{"d_model": 256, "n_head": 2, "head_dim": 128, "norm": "layernorm", "norm_place": "pre", "bias": "none", "tie_embeddings": true, "init": "uniform", "init_std_down": 0.00416, "lr": 0.00962, "batch_tokens": 32768, "doc_mask": true}
MLP neurons of a small language model. Each row is named by its layer, matrix (up: input weights; down: output weights) and neuron, and shows model dimensions 16-207. Each number is 500 + 25 x the weight over its row's rms, rounded and kept within 0 to 999. Numbers have three digits each.
After each neuron's rows, "fires after" lists the tokens most often just before its 100 highest values on Wikipedia text that the model never trained on.

L2.up877:479490506495465472459488462469463492514526531462461478489542554478476516471490495499481485498487498445531510534489504538478481518483447540471526503484544502506487522499474480499531501456535514512536478510486504415495475500462471458530465481519519474483515509492536505508523499466472507527495531469478493498483487550467448494525480521508540517449537488496541528486502542555541475529466498498505534508493530509479487529490529495489525498506486459496451489559500499539457510486507492477469505508527514492490508486517468473470479471478521505511488498505538517510473459521509509453
L2.down877:522500469533532532512519518505517493512495507524510490541499536513495530467548524503443456484518500514478494541511507465490489502494465493500482532513493508477526535536473453494501454528482449525517480508470515497515470516502493500495462499465461487512497450482493459488484531467523454511488493494458493490499505470526447464530496483514548465466539488493474493538525506503511508509498500479503469503523493483498470489514551492510469525483495504494509497501469522543494502578476480496475506486491482515493476532488502463488498512455487552531477538445529489517465527502510513448
fires after: " Dr", "R", " St", " Ar", " Br", " st"

L4.up561:505502513468478532500489470487490515489463524526469510535523464498533513474520510520461548459525513502474459500504536482488515495530501555504527502469485445457524478518516491484522496463472488510511532492481518471482523494510512492545527511471472508516503522534488487464492529509487469530500536468508481577523473516476474489437487518533507519490481490519524517506497496553534491469498474538517502443491555471509464491574493508532482538481512466517510511472542497537534490514555519510488457497486513491493501479459469476487485526455498488463458481520474527482506502515484514505
L4.down561:517512457490525517467488513555461506478462484476546501507514460540511473498484520505528466508514558483470496546551539508486492481479490529489492490565494495485452499480464483494481473457521512480502483533498469519520514478486494501479485496470516501524512536497489497476454497498553512482500468468490494509491517518460469500491511521495470518510515473491502502495499498474477474473488507491475528521498500486489507489510510513493538497528495495507503472478457530469495479499527532476522499505538515489552484497456472481488523515537496517482518519501510485517509456499536471520
fires after: " the", " C", " S", " |", " s", "S"

L3.up867:492508506508474544518536505508527528507554452435471515547488536477502517494494539477496498471520489510502519536504525469518513517484517514532528522501501505460500521483479486474483509464538481531510500512475459521479561469485500486528511508499502539514512458509501513489465525456489439473525494504508522467483474533507477508462525465528477492519486520511465517511491531519523475506487507506474493493482503533485488528529508480503532501513484525501463479519457551516465531460482453552432507518470547494505519458487474453487505511495498460531511461465498468518471547511521520495
L3.down867:479490494476496513476494518460500510526499481477532493489529505490495505518483461483515512528480489548515473511461521499490507505488523516486461492498521489477530507518507454518496533490477517473526486479526479504451499486508486512479535531511499481495526505464500488483474492476494511510497509463508538514530466514506481526553489504519490477504485525495410500480503508523521518479530539514517515527498488531522496461498502497527535508514528494542501528540439525490506482475520506497491443555491502467449463468506500499513474462511514406498525561552517523477504483498504540508
fires after: " the", "th", " Dep", " U", " United"

L3.up961:533505500475473441509511482538500500539497472465521494507535503469513527547527514495456512501478500498495496491509521510492515525502463554460469499505470484481483487489535486499520514527488496531489505477498533492508539493498430517458489522505525521516501506510493514454500499514509485529493510530501560504486547468483535494519480460546485527499501503529478528456515525492511550471506483505475512503518497531543479512475478501547541497521447502429483492536526521519488493462503480476468522485449473548517515477506490506512495507481495450475503530533491531502528471465490506493
L3.down961:482519511460515493525500505478462503522525484514521523488454513482487504550539465516524509482519475511473515498490507490470501452473469576485499511512518559549524466520471523516492469513520500555518508500547511506484466502508528538468450468492466494525512451531545502499473502538486491513516509518447471536495492508497469483506503515532559499455532498480528497480498457498501512516529516505554461503522523484506448499505465503492476468504493490526525529492507492547507501502508486508511502511459485497502530511481499519475484506480486489532501474539490462555524518470492461497
fires after: " |", "1", "8", "4", "2", "0"

L2.up194:499483487495502529495465453523486497493465462512534466507492488489458516535510530502476513480446490518518494511518509499525528530526463515490546496521503506520501442492496532530519519499474525493505484509543518540483502455495542460526477456503487526501522514494520566475506464508547526508528457500495504508515478486522481502525520494520486474506501493518488467514526486527510516501500532466508481480457522512493510504490488474428481488493488447510491544499474490454507483528494515438490492539532535471503537484514511510496484474520499503531461479489494459521486504478493480483
L2.down194:511508490465454525479502500504516500472434478508507497487509553525519530520485494522512447494509476509528516466512485504454484490561479492478492531502526489513465539497477536491514516441480492499479523495468488446525523506490500510550533457504481475458515479476459543511527532461506467491496475500468492477492521473504477500497522514491479545549484512468499544510493517468529483514518456560469480506483486513569475490495485524511525493537494498507550532509496515457519485426487529522539481465530520474512476452498484445485476464496518481512491499508511471481459514513471480517
fires after: " cl", " pr", " Sh", " Wh", " Ch"

L5.up538:545459510466492489473496473516503467498497500535500513466491491476521476510489483483493514471475533529498480514497479504569517517511486483515521523500461509507463551501471481483496543501484499510489467446549532559503511514553499507476518494463526455483524531503508482490514485474469491491543447479512477479513537487488461508483494459477502522460530528516486484498500508492536499482519528511502538484471520504518495520541480496488499526466497500488511491507514503435512532514509527530481515502540497526510464491494538464513525523506504480477499530504479533542525473501438490504
L5.down538:478541525467512490476483466565497531517514504506492495454520527500463500515513525558527481482512493484465449507479551459494468470492508515522542518497546473512442526463505502497524460506554500530458513506496462489471465524457542469532512486488480525464500561492505482540508499519505517506530526509507453494470502501524509507523524497507486467466476573549536505466507494478507463512462509523482541501516515527486490514516510534472510506515496475457494456487492501460487462495507519526515471515509477489463493515497515501450478481503535501524479520510520514484531500504516543525
fires after: ".", "ar", "op", "–", "9", "un"

L4.up788:505475501479499513490502484489498494497510503509509467479440531469494485557491494487505494484528495510476475476476486477491464452512513525489478516511489479482522507530473520482532514538472468497523476524440532540550528454456528494507549494493474490545522482497506470483494492495490507505513535505512460517474483488499485545528502528449523477442527502507506494485495520543525505491450516486482490503475506514516465562505520490495537518509478502530499476509508458512503514511476426533500544492477483514509512573520487494494504514497481506544497504512485496503452554493509515503
L4.down788:501536478503506517522500495499521529515490498526476509521494484531487514487504527498502476447477476455482493497514485502458488456554453555507472497436503514515443491468498482477507502476481462529506461431497498509524495537523489488490486501487500477492511511474501518522533561554468507472525475509498533529500525501523505482499479508505497469496466494492519555553482483513526516484481514466511476480507488524487494477515517479495522532501501488474511515508509458547483508520462542517527509494484481454503511508545529460497478519489521471478506495491508490509508490539448525529
fires after: " in", " ar", "t", " Ar", " the", " In"

L5.up357:453490476507482534549521480543518461488504481492517523459532470483492475501482462493511452515447511480480524508505524449497466471477488493526462496517471497478523517465513484507497479546490508521535497530493517474446479456510515469501519482590483505469488525483491509466492484512477538512504469513478451493544518482494453537513485507486523534524469485539516510497521485527526505493514507555536473524474482509529519520462514508505559474492472519481478520519527488484520479534460479508504533440477520540512491481515488482508542511524512501523475449494518498484505505480506531467
L5.down357:543544509517497500504475508502513539476475525497504499501498461516531497492478508466501505523522497535505489488510545507492553418479525489508497544511483474429483512535532512467507511504521545517473500510503507521486531452537476512532489488541470499473524535481508502440476490490470460472496518482526552512509505507514517505471478488530445536521517487476519505483513489495496495478540504504509480498531470542443532485453520489556496495485457471459470524508440494502542482459497513448517506527507496513505485520485505504481435522462495497519556492486499475519476476492505537492
fires after: "inc", "or", "is", "ing", "ith", "on"

L4.up357:488530508489453472478490527514530536541493527477475471470485470482544504503516512487473487485464527487521479527474519495505513480584509526494545499482511496509476477492472500559475504503555465462514494529498484499531557536507536523491508542466522506481484483490491431474522498521497489503461477521488481478504536479491521525519484545523453500506480458513424564473524528507510485525459497497504499529495484541534508492510471535498529522493472519486469532496503510499508535526506490488496510506519494496509516503505495509490500507490509474440503511500531561504495488496520505501
L4.down357:469495529516466497425496528489472533473474489481479498461481482489484495486490523470519484540495495521524467525512463542520495528513533459499461492469489507464508557491501494474481550500501492505528506477506500497492481503506487477468493488523516498534457480475510557515508508473505518506512513556489455477483509471455505512480520460535510472519477443504565517513474450471508500476533499542503516511500468504509523466522535509545498455511441512522527497520525521510496487437518440498433498527467510528464495519471501531503533496487448528523489495524495498503506483523474523478
fires after: ",", ")", "),", " d", ";"

L2.up603:508499461499502480481493533473473505525532483465529480497500511487483519486516535474491505507491514533497421536522496551528481489463516512506547501486504460544468519511499497534467459511474511492500513494523534533498503478455540495537504513530526503484466524557497527481516558492520455469521490482490513462521508526490512486532454467502581540536526485530525505502521446436519472496483467488515491500506482500566521487480501492515483483499524529528542534513508521501521515549496533435473499487443480484490533485491467504457467508505476471464525502511488467506498503495487482502
L2.down603:533539465473530520488508431507517519499484456492505533494499495507493502484531492495490464485530487480504491519467506535488498440477546492465505500535510498477489462521518502492544522477523510476532511493484477454480503497500522502493509499520496500507487501523511457510500507525426497491527537511488528502486515520488502513509534542503460487497532469488499437504466494500464540482520496478492501492492521504470483538486464488474477537515518517478461501570479528492497470543527485498551477483494481437475486492484512474473530519513525517518514498502485506536529466460504543541
fires after: " P", " p", " E", " ph", " Dr", " H"

L5.up394:465545524527529508449486505487511502485501488490526545490434545514474493548491502495506527509507485480465482530525506481497519523479526499520508500516483502489469489547508498458463487505513505517497528491470488517468521543532470457476515484545471489511529459493540509490481519509575517503485512523463534487491516463473512518531497440498523497517479487520475515492457501518497530518481423510475489495515526511463484490550462532467526526492509524484504495492470466513506457540456468554500493460531516504454496542492457509482513529487495469485509517466497484473508503502492517512
L5.down394:488485516491474519522520522553520497510511540526524450476479418478508538504488483521500513494507516511471520485489506472480536514471454508523470507506510503494466472527494533456527523485457489533510475518453518522460500488504531504534501493542483488502495503496485514495512516474506521475508462493443514487530484521446515530480464507493466519466527504495516506539518493550523508513520481435526501442458520497510487493522477473498524486452515482442489519481508517533466513514513479491436504486523504490511512503487522526513505501510493528490527516522518491531519478472474497494
fires after: " the", " U", "y", "ur", " among", "ar"

L2.up141:488548484494503510497525454484520522516502516505507507513523507482445438514471525522501463453514507549514519490530525518521494553547522507491453509547525457485463481515494532528491470479474528519504467535534490443463489467482522535517472459512517541504492485500490501486483491473514463468455451529501496486515527494517533474497486485513505486453474498535490523480451540490503557510469490509527521527469511515521503476494495526457466491470497533538491548505499522475464515495486501467483536516480534471506512463500490472522491477477501498525483504502505510493501519495438460498
L2.down141:504506520502481506511528502512479451474516456503595511492497528529532547458490496491518537534483480454453511490517459467459453467506495510565515490461490540521471503519512515434505471476460531510469508490523499474514483494524489462498519482539493501505476513508500500503524506551513512520513489520503509531479471514506500547452507537507511470521538500498510499538488476556499461492497508476505496486483504494520461482528496484498502551528505463484499478506487487519538478510500515468510491480509526512512515516521474505494473486498517531479538493557509512501536515468554528488
fires after: " C", " W", " Che", " we", " He"

L2.up994:513529503517493472524504504482526507493489491491489475494511501494482491481523490480495538492506504478540490504479484468546463519497480528514476521484501508508523472533494536509488472505500485502495562505468532538509496500449430527515453519535558543541503499512517482502473500465529498547545494501526545543504515481456520487461507514546556487514551464515510485475550504502482478466478468475525506521469489494548482445520476509481449542484506477470502507513487502507479509488438479536518485546471492514503526444524494538527510516530501492532498516519507469492541496526484472516
L2.down994:491513543514523474503486504460472497506470486480485485516526473498559508477541500486502511498428547561502496475495468482470524512491497547502475522522466512475494490511481487534503470517479489482495495510481509516507513484462498505448481498543523524515447468544513451502517535494504511492489491490507484483517530478502513479455479531558463496509548483504490511504518470479517538457465529523451542513507462507498496474478520513510490484478526553473493470546468501454505490498477439541459494514503508474532518524517469516539504504536489468533483507490496522515512502484499524536
fires after: " P", " B", " W", " Cl", " p", " C"

L4.up313:537513499525487521477507481527502458528474483504518471441481492508459520539515478497477521477525458499517516528525499504490516509493464489500496508498506493488483479502559532470496508496536492513474455544490538511492553541507462518510510510523525506507508511474503480494511466515496487455444505462501488462469531484457485493485532494520508494489523547490532490534482462530526498504502519488487529523498494494494493532510499483462541503504483530520521555496494462488502531516492484532487467513477503492482455525491482465528479503472457454520527547509498509519531458507515508534
L4.down313:508549472483510501471427510513531521451499508485488485481521479544475500485505552516523527482508476475523527497502489488518454520488516525536502527503511510505512488494505495494547523536498516506460475502501506529489481499486512520473499502541503508427518533502503529508490494478490481518414476504498570466481524546553504471526507484566505473517470483484523485547502477496464492522507495501516458512520513495531456464505455479476469462483517451544477499517537480508484509489475500482496497502489479490513516485511506524501479520512558512523511498475526486507474497522504506507
fires after: " T", " t", "T", " ph", " cont", " c"

L5.up656:504505520494456493465481457492513510504507510482490493489494530464469446501453505539496550490483486539488535501525510534476497455512489511499496510476471467497479457508519469490488492506470517526514481506509485529502461544490526505469547481481502504502474475522526507490500503466474505494477530532525484469513495515511424521493488534533481539546530470517501509507524559550491526509475482439490471527496493481526500535534490478495494519512493504520499505455509471540488507503509482495487494515506476485525542522561457516491528491501540426488492513507489489471511532537449527528
L5.down656:552521536469489523484464456470463500496540478521495522469489471499475495491520505473513514511553492494454481476518459531517495476511520525530503500469503520501435505518445530470492510510492520499538532439479460508494533486530506516467558493504494469520493459492470486506507489490471511482455514525532478503539479528535444542502464492510468539532478462517484530523516519507490499479496482484515500511482554482518472510478501504506518467482537432526469477469475455531476520480481505495526545528518560512545498502487503498448503514518516479488526499560508508531525495546478547508
fires after: " in", " Ab", " In", "In", " to"

L4.up482:522492452509485516536524503504462484472498442484490509490474511492528474493474493454537502504495510494491515528449499495527545481473499501424478508495506520491526495470483499515480522482496497456485473510502508515513510501493484481476469495462518579519512482499503510511542462468454474497467535497491509528565522526499508497501492518465485526506513480487468533482510554510497568518497510529507590527483532497465522526485519509472499481496532494476463499499510461486471500524482482493495498532469510498509490537542518529516460492452489505510478473518544480529497505488509469488
L4.down482:504482540501487494512540448495509495506497506540489559552545516473516450487515520515499472542486532502502495503479508454500538482473516486502525447466515493495500510519465475483494513468492520530494509497457514523501500512481511512454489495495467543485489503477474522490528497506506523479500459482507474511507489502521549561521479522445438503505480558530527494507506542479465520499493485466501528530507483459487497484511461480496552501495493526512514542494481509490471498463511489517459519483454482559470487502477496473481504517510469506493524487483539461513478446500471496438
fires after: " ", "\n", "2", "1", " |", "7"

L5.up960:460461529471499509538504494503487512482459511533545513523485477484501528501506506465505495479500552497491476519537488482552478479522529446500540518507487542509498506483465482461539548470476475547485510499502444464464527476466516488517480487466466476492489546493466531476513483465509492478535521497513552487525495493523500493501481521525525489490483486477485524465515531510514525463536489532527471463516494522511547530492476493516500417501514482541508517509528527491454496499465487499536497515490468524513467501515458505492521514482485495490475483500526501544540512499494487508
L5.down960:460504481477486501478483474472521476472485483504489473508490502487506499519525504484499492505478505522517487487459463479542495459502487496473507495484446498544493514498481506499475544512501489457538542508478502498518477488485483498498503507455557496493477526504515524480548585503530486504521476479507479543506493479498484533555468499513505482509503497488476516495519467450499481481502463512562518544495465464573484495490566466460500486526529502452508530468482520483528511509523515487492486501499459504490494516491509517512489500530501524503500505506451454469510533438429501502
fires after: "1", "9", "7", "8", "6", "5"

L8.up949:449524497512502467463477528461469499492518471508466529482464526482480484495510465539470483531508495531511543500475476519501487469547492539467532492466488447478425504522513495496506500505479497536523473455466516504488504521508514519538519572476514505503474488513485497501509523496504528515473495524500488498507476522523488503491496530491538521481478480511468491489483530526487499563513499492487485499517505524492511500521465547530481528504542509493471495461507530550485504467464527513487536530522536507480523495449540483517485535505532477492513522523518468475489478512498513494
L8.down949:486483472439503513502502515492487514486500501444519497537517558492537483495461503466526494527507507511469543501510511481502520504471479503492495509531492479484497531466486486508513486509482498483492526524490503473483480521519515552477501460492514533483517531449467546525482455515519491505521507497517538517520510498507528502450513515495455458499493488513476546492519529483536506520520499517509488463526543458500447522501504481490538491502538488485498515503450442532461512542510499521469492498495500494495499533520477503465538503472517449474518544498495510550483513466506522527
fires after: ",", "arent", " his", "'s", "ab"

L5.up296:513499488496526510509502495503465527501478490501491467435545524521500520466513498448508498496521478538473474520517503453486521489517505417536512541497492477482519520513492454444517494502509520479532523447491525484524514485529507496511552545476522488517474522513525521541517516478518503535443475495512493507506547550490475515518500478470483509492504503543510555494508548539495539490499514472515474492494532507514488497527506469520490526476510520496478536492534474457518477475483485444507500485526505486524487508501538481487516523495490521472485467515521536475516518554514535435
L5.down296:545494473488478535485534512510480491524466507548502511496502511495451477496526495512480494483523559519529513465471501484467529466464499505540494509443479499518459484543520498509509503496520501540551493500506512494482489502479516487521505488513523481441490527494535513519493485528514510520477529507481517506531501484491508527482485497481500479467519457476491512544503569519521482510521504490510562513494475513516504484504503564493525552512532484480498501495498500535513507484477492521532433516534559497504481485485540497502499484508511461480472471480551479508519510517480549510
fires after: " K", "am", " E", " Jo", "r", "é"

L3.up169:517555485511492460476489524524535508466512481504501461510477474459485513508464542498497502495556495495494539471468516476462497463474494485479495504485506504448499524496504491528562531477517520513528536526486470514477525503475516489496499527479483455535551514507553510476507468484487493454513513489479503540491505542457514452492528518500462519522508477523479491491503523506519484554494509532499473486490488494509473456503498458537486596498537491480490527495549526487491487523515470521489489496515504484547508446477495489459469517498533505494491537543546509473521529482513512456
L3.down169:513433519477500472488507502545531461521475460484519486525536529519481489476483495513527500518475520508493475469521490501526483499548496510470519507475522497513485488509513551495503523508539429467487539492463493506539495482514530526498514484526487486535487494559494493498507537503520506509484458499491522512527498479547516489458486477513503530511522521461511452489446467508523506483501452526498497519522502506467512524521534499529497449502460494469480475476498504481491478533454531470431550491484517497523519459502495522531513507494442523452443471479502510484483518454491530541
fires after: " \"", "=", "\n\n"

L5.up263:520500526476481456476525492526503475530489527448474529483495522515493522490495533515501479522481515511469481499492473507522490501500477510470521497464527507500492516544490537527479498525534486474511523507504498479530503514536521457503515474453539530515513479524482516492494484544498494492525448478499541540465524516503514533473498584513505491517478525497510456450504511482496521553478486537500489555521484516510508505484465490488479460501512450537490473512500515497518524493464508458490519516486497496526465490506464496513533503528476501476532490528518497473484539498474474516
L5.down263:487517484513529501512505517468523475523506523516484517485532516496470476492446518481513475532503500448515539502510480450501460478549527523468499496435514503533478520522481511479487476532525463487498468556526539496479505506509496498484485497489481506511486494548484473540491489535520508527507466477569510481453531459498525520524512511503512518477530503496500464507465529477483517473502489511489513555524498494507532517541524518503495466467521503471531510500487539514530495530504519473464506495519509463506516451540472489499507475520533463488481500498545535473487499520459499500
fires after: " he", " to", " He", " she", " was", " who"

L5.up307:430504498496513536516509513532524514509479475491510446468486492486453503471517505500481475486493469513489464507539486492551518523527482515496508468498480481490483521456474498526564512537501516479520524478475489455500509483473532531463475511526491522517471486523539463543483545489497500474506524480502497490492514472519476467501546533497519503531522501489487524474469527488514471479462512493480520557499512525519526497505491488518524464451514470503497528478501493450501519473543496531536481520510464493469497507449484441512474532449522533497501477550513500525504529532484505488
L5.down307:528428469520505485482491515474494492518536512447512508488510492469507455534469472520518522471500484497528493473513520527459463485538457518492440524513490533484494549495516526479556548487457471471544542454507516508500527458491454537539490460529479475520511478484465498496505498523497453478502468458537521554479467505508494488450502514493490486462521530489503536519491509516514533464484530532505483439496499510490455467531483505533479526492490526517487505471484510474522450535493496466511488482523553499543462500478480522493487493496521529509488485497510524503503516522501517524
fires after: "ro", "u", "z", "o", " Ro", " San"

L3.up350:520471474473547487469480525487522473520456493514512536528486477493461482482487511496514511487494481469525506502490497506539518463470470502483520478521499474475532534491501529522504501539435505493436515485511498493507502512524517548507486447514491511551483525533502485509514537455493485480495536505470532512507489501527520538508501503445486520530537513516507509480509512484498476492540500461458512491539469597507516470511489472501476467503433525495484478522482497538463494495496504514482483483553502528514498480570491459505482523493488459534486508505486564519544468479489515508
L3.down350:461501503543531540515478464514491488484485486479494496562508543480484522538511505511513509514485520485532498529551515530452505487512510530444508483461502519488526498522475466459478478509448506480480460500508528467498504459508510523494502504509491505484519510449509493498492490504484483509467500457513521483486488479536502473505486530540508493466514452527496486540524512488533521516517487559480494499510453462449473480511475518502496467517508483454436488503512529515484467495494494516512474517502519483576484469488501485512505512516512516520517504496512515494498458508482490536
fires after: "4", "9", "5", "3", "8", "6"

L5.up968:558498496484477550495521540516543464497470462446493509481456508502490500461451515521457492484500489483542526516465481516501557538529491501538541528480498447478463488523485494522502451525523535493492490465482492515509488502525440502522515508468481481515531483523477499480479485477502462512518501515516503503466506535467524549486460461508476508483507535536510488496540466507457497478488526483514520470480534502491517488484476487447507507510510508479469484513520478506529519518501516507526472478547538491540498512515473503482530449483482477512577494495500524459455494489492533493
L5.down968:514494463445492513520502473507506507459465489515513468463520486537521486544491447468507485550491473513499472523497518509553538485500537500484518496519497508502524497500550490523505505525526563455501505508502487477464533490512482494513542500501492524489487474481484478521460478534503539530521464514483497539510483480512510539503487445524498535494465516478491523469478495462497499509509553521542476509478541499467464482481483498520508501530474488461539469487530464487533517487522498491519524515557529500460462513426483478507516485504496504532536467485477502510509472490494489496
fires after: ".", "8", "9", "5"

L4.up847:441501479476501474490491498469509478528507486534507522487490480462459522492496509463518477536496513478471470524541532497459482450518495478500490526521487529466511511524501473507516481499493498481450517512492507498505488487523511547515474490480452496440522490482480491484523509484525476534457506452536472517550507513541482521509527479534506497482519478496504513468505549519539518480529467491539471509495479477519541529497483484491506486525518510463452523511479473511512477532525471480520458535552457479498542521500475496475505522512481545509505534508504535502511538460497497541
L4.down847:521514498466556577482494473504471493481478523505485513549501533454529504465516474524493495509499506515514505516470480467482491498487532528465509509521476475547486484496472485472472533497520511501501482507533489521500479539470494512550515487553494491481480480486446537504518488506488498515525507484474491496463513519482450525483470540543454506487497491535489532523520530495484514488474497497512513528555525486513458528508514526523496501462505468469540503476530492483485536505495492483453527505496474542547500498502491479522540497508543504497526512460499492458484535510492548485
fires after: " In", "In", " in", " ac", "R", "uff"

L5.up356:503527523486476480530463499498472499557480481509484506461487462476520521517471517533485486443503535512489500494477494508536460537494491495526512493485501506463507552492500493522482541498529501464492503480515529535517445468525485528511521512498505498506523521524571528545499523500478472480451517479500511479504479462502481514475481554524520500491475497541491542512513491499478493535509469486484541514522475503521551467517495468506491489502491501482484541522506485474530492470503485498489518526477518539476481511480510518498473540488501516491542471553488448495491470461514506491
L5.down356:502528502494471504523516553481523475483532502511502508480477494536508496544476517466494509506531488514520505482483501506546523479562541529513456485497489482480491484518463488515492510535518431484443505540528465499527476483475531481492492492498508495520467514496533498500519513514524496534516482465476457445522508515532460492515505519506469499484507478529496510494513529503487480514435473475509530481510477511500551504544503486498476510497554452476503495462473478476494472505505508503478517464485448485513511453504454490523513498504504508498506452466519467515495481478499532503
fires after: " sp", "f", " sc", " Sw", " f", " Sp"

L3.up434:480497471539528492482478458468489504517473499492509520437487499510493446486516478530543502495536514533513519466491487491495499477488515494494490483492525490446510478456509492525498475501480546467522480469465465518504515488527459500518490491471536502472518501475523480532531523508521509487504519508507553504539508525475496512481452461513520510525522477471481483536482495530492506536472514488507489518518523529497432506546522506490472587492503521505446530479538480499494486490515486530491504559442545469516507489488469454526488536511532480563523492515527531488476496497511510493
L3.down434:465522505528533450523549515519532504524454492480524488488557532531495451456493507480508465505494545535488539464532547485511468497505528491484498497482489493494473497548501542502502527484487482490477499504484543502485510501531527513487468500553536526512492484511475534531547512467497506501519487435554540479479523540531491466501467501502474501521488446475502496499529461537488498489502440510482486488474489527470545504482495517479511465461507498500508524490467504485505526502494492500501472496465465527495487467513527483545485493421529480503499446465527468465474496524511521519
fires after: " p", " ab", " pro", " \"", " exp", " ob"

L8.up209:518562488496467501525453481470484495479499488453462488514536536557510510504494459496521536532485512524542510510532511511552513520483537541475500462514453534496495533458481521517478458512478519470489513517502500501461557497511483472488508459517474474484502528515509489499484493514543469525514498485514462537514492481523469445493488493476527491486487504551525521510524503520535516475517462541506470502489490488453505499481486491503480469448567504494483517510456486521550493547509483501512496510524473485541467482510520501458515529494496515457495473507512526460517508514500502529
L8.down209:499495489497447568507534494489460512475472496513505491504525471429498510441498518494510507436535469510507501501538530501496511511538502516477493490496491493521484517535511480518465536530504485514475524478478486545518487476537464498500534432492497497437513532518515499504491492495505476519499474506482524480506519497514467530461483480468520490520522503477496504495479504444496490476515500488501451508509536500532547498483522495484480555499516487487506511497509487526463504441496534507532477498523554477538455512490537453525480512508506548501474475533508539460508486481506484531
fires after: " |", "|", " H", "andidate", " C"

L5.up918:436539508508494513483524518475517489524501495494480441481501456483440525495517531423538511507510491474486516504481467498490526497537511505490501462475498470476470499533500493508494515504554511513537507462474518501515441506489522514514478447506495471564572524484530482519493539517510516478524483527522471515476487510520450509500490521468549480527490463452517487471495517529540501455442511427519532516508505505506476483573514535482509503494516521479535489444463503475498495482518489504494497509492510499489512473485486495485562524514488498464437541497465480510509509469496514517
L5.down918:532530487457493476513516515500537496480469474489502506519497492562524507512497477506480482495465500462479501489479496472515487508476485486500491501491485441504574474456519505495527452498499476501471463500507475497530502509473459469530511562480473488524533505518532466509454530524492500469511467505492546485486522501481497506476466483546524525532537518511501502511515520557485496480492489460446516457474508502535482501558476506564511459512525515494463468502501494457523499515476518535484510505511507482460469486458538568536515537470525506479511490518480505496521511513516521474
fires after: " O", " A", "U", "O", " Pro", " House"

L5.up637:519466463537515484511510514457522465488536478501458523485476527502504507516508487504497513483455494510510502531515485479531489500522437513475497511525451532473537464503467524534530514521560454530551482473502506511495491463461490501467482512490479482509522500520444517503529537475479534553476505491464478510564483468495464478499508480464511544510510515580482517454505476524522502542477552502497455537513530515498494481522488504527490528497491474504522493477522538541517516488480507484499530490490471482488510524530498493472536482515502555533526532466506462481515528485492506500
L5.down637:482536468527483480521526464500483539467493537481515494477487534515484480471494504505476511502510464496529449488496448509518491503508467546469510503506497509491476445520436453497491492509500508511486467554509445530478520504496468475496518539499457497523512487470563497520507478490494524501491528512455522542501525484477483475508498542491514491462518486524503485497523519529558507472456515496516506521496437532479523497475558473485512498526562512508490481503439487505495470471507510500485510528501500481483482511484453536504488511455503494537523525514538531435514508456479548501
fires after: " in", " st", " St", " L", "out"

L5.up840:525549465509540528491477510521521500498518478471467497465521533497500507515491503513526565476502551500493472491472493533507521538493522511468515506501519530490547463480472468501498495509534472496466445508484526477509484523475509559459512535533467528467515488469514490454465506475509496533496480506506512495496539484511505501474551476481496468523528527479501514490467465512487547514490493522497485507501490526520508501479510508453490557514542549506498505535499512521522498492479492467515478507459455510547488525500473442502509472509494517488538516535508495485507524518519457482
L5.down840:511527462435496515455487506502511493456493476510498488505502529496493514528537441482494495496515480499486503511490528450466502520512525480501475498466490489549503499489504547527514543519488489540471532479493478482585480498490494548514490488470516512449484471478502526525527532498481486483482490513558528523476486527510483500550488507493499442538464501472483525525513479503517469502510526546531514492499485507497472464519521483481462436498545478529493490487508438472481472509529548479514485494517511464493535493519535499505448491496513472519536508477492502544475515508498492482
fires after: " t", " Gu", " T", " m", " g", " gu"

L4.up698:481525492492483455505517554512490500478502528529492477508507535487483512502508549487512506510557471519515548519468508519498487495535474481464515500456510536489484467494464501469492523506494472533469507465464517511522484485478540451531503506471549480495539485474530510512490474531466470493456484534530509526494506505479532486538461541457532493499477482509511538457451549496472529526527527510536530530518476491499496491532508495541519509487461487466509510514525474485517537473496496520466487507485491478513447420510498513508468512477472474497468457528525521450448531476488485523
L4.down698:486463529511525512473478466546509554518512459504491538501547544498524505518519522506520497485468508481461471470479502505519463456496522511532505461514459526492513495507535480483518475489517525443487489508518506528516488500479483502537529517516487510520511513530504478485491506490518522471501438469527489498520461487520530531492478453519490497507453522474486524519510488482504517472499524489421501473459525506487525474503469517471513535468529525488511476518456550489485458516481462509504493498463482492520513480465532537508498488509472542527507502550470547482477511489475499542
fires after: ",", " J", " and", ".", " M", "),"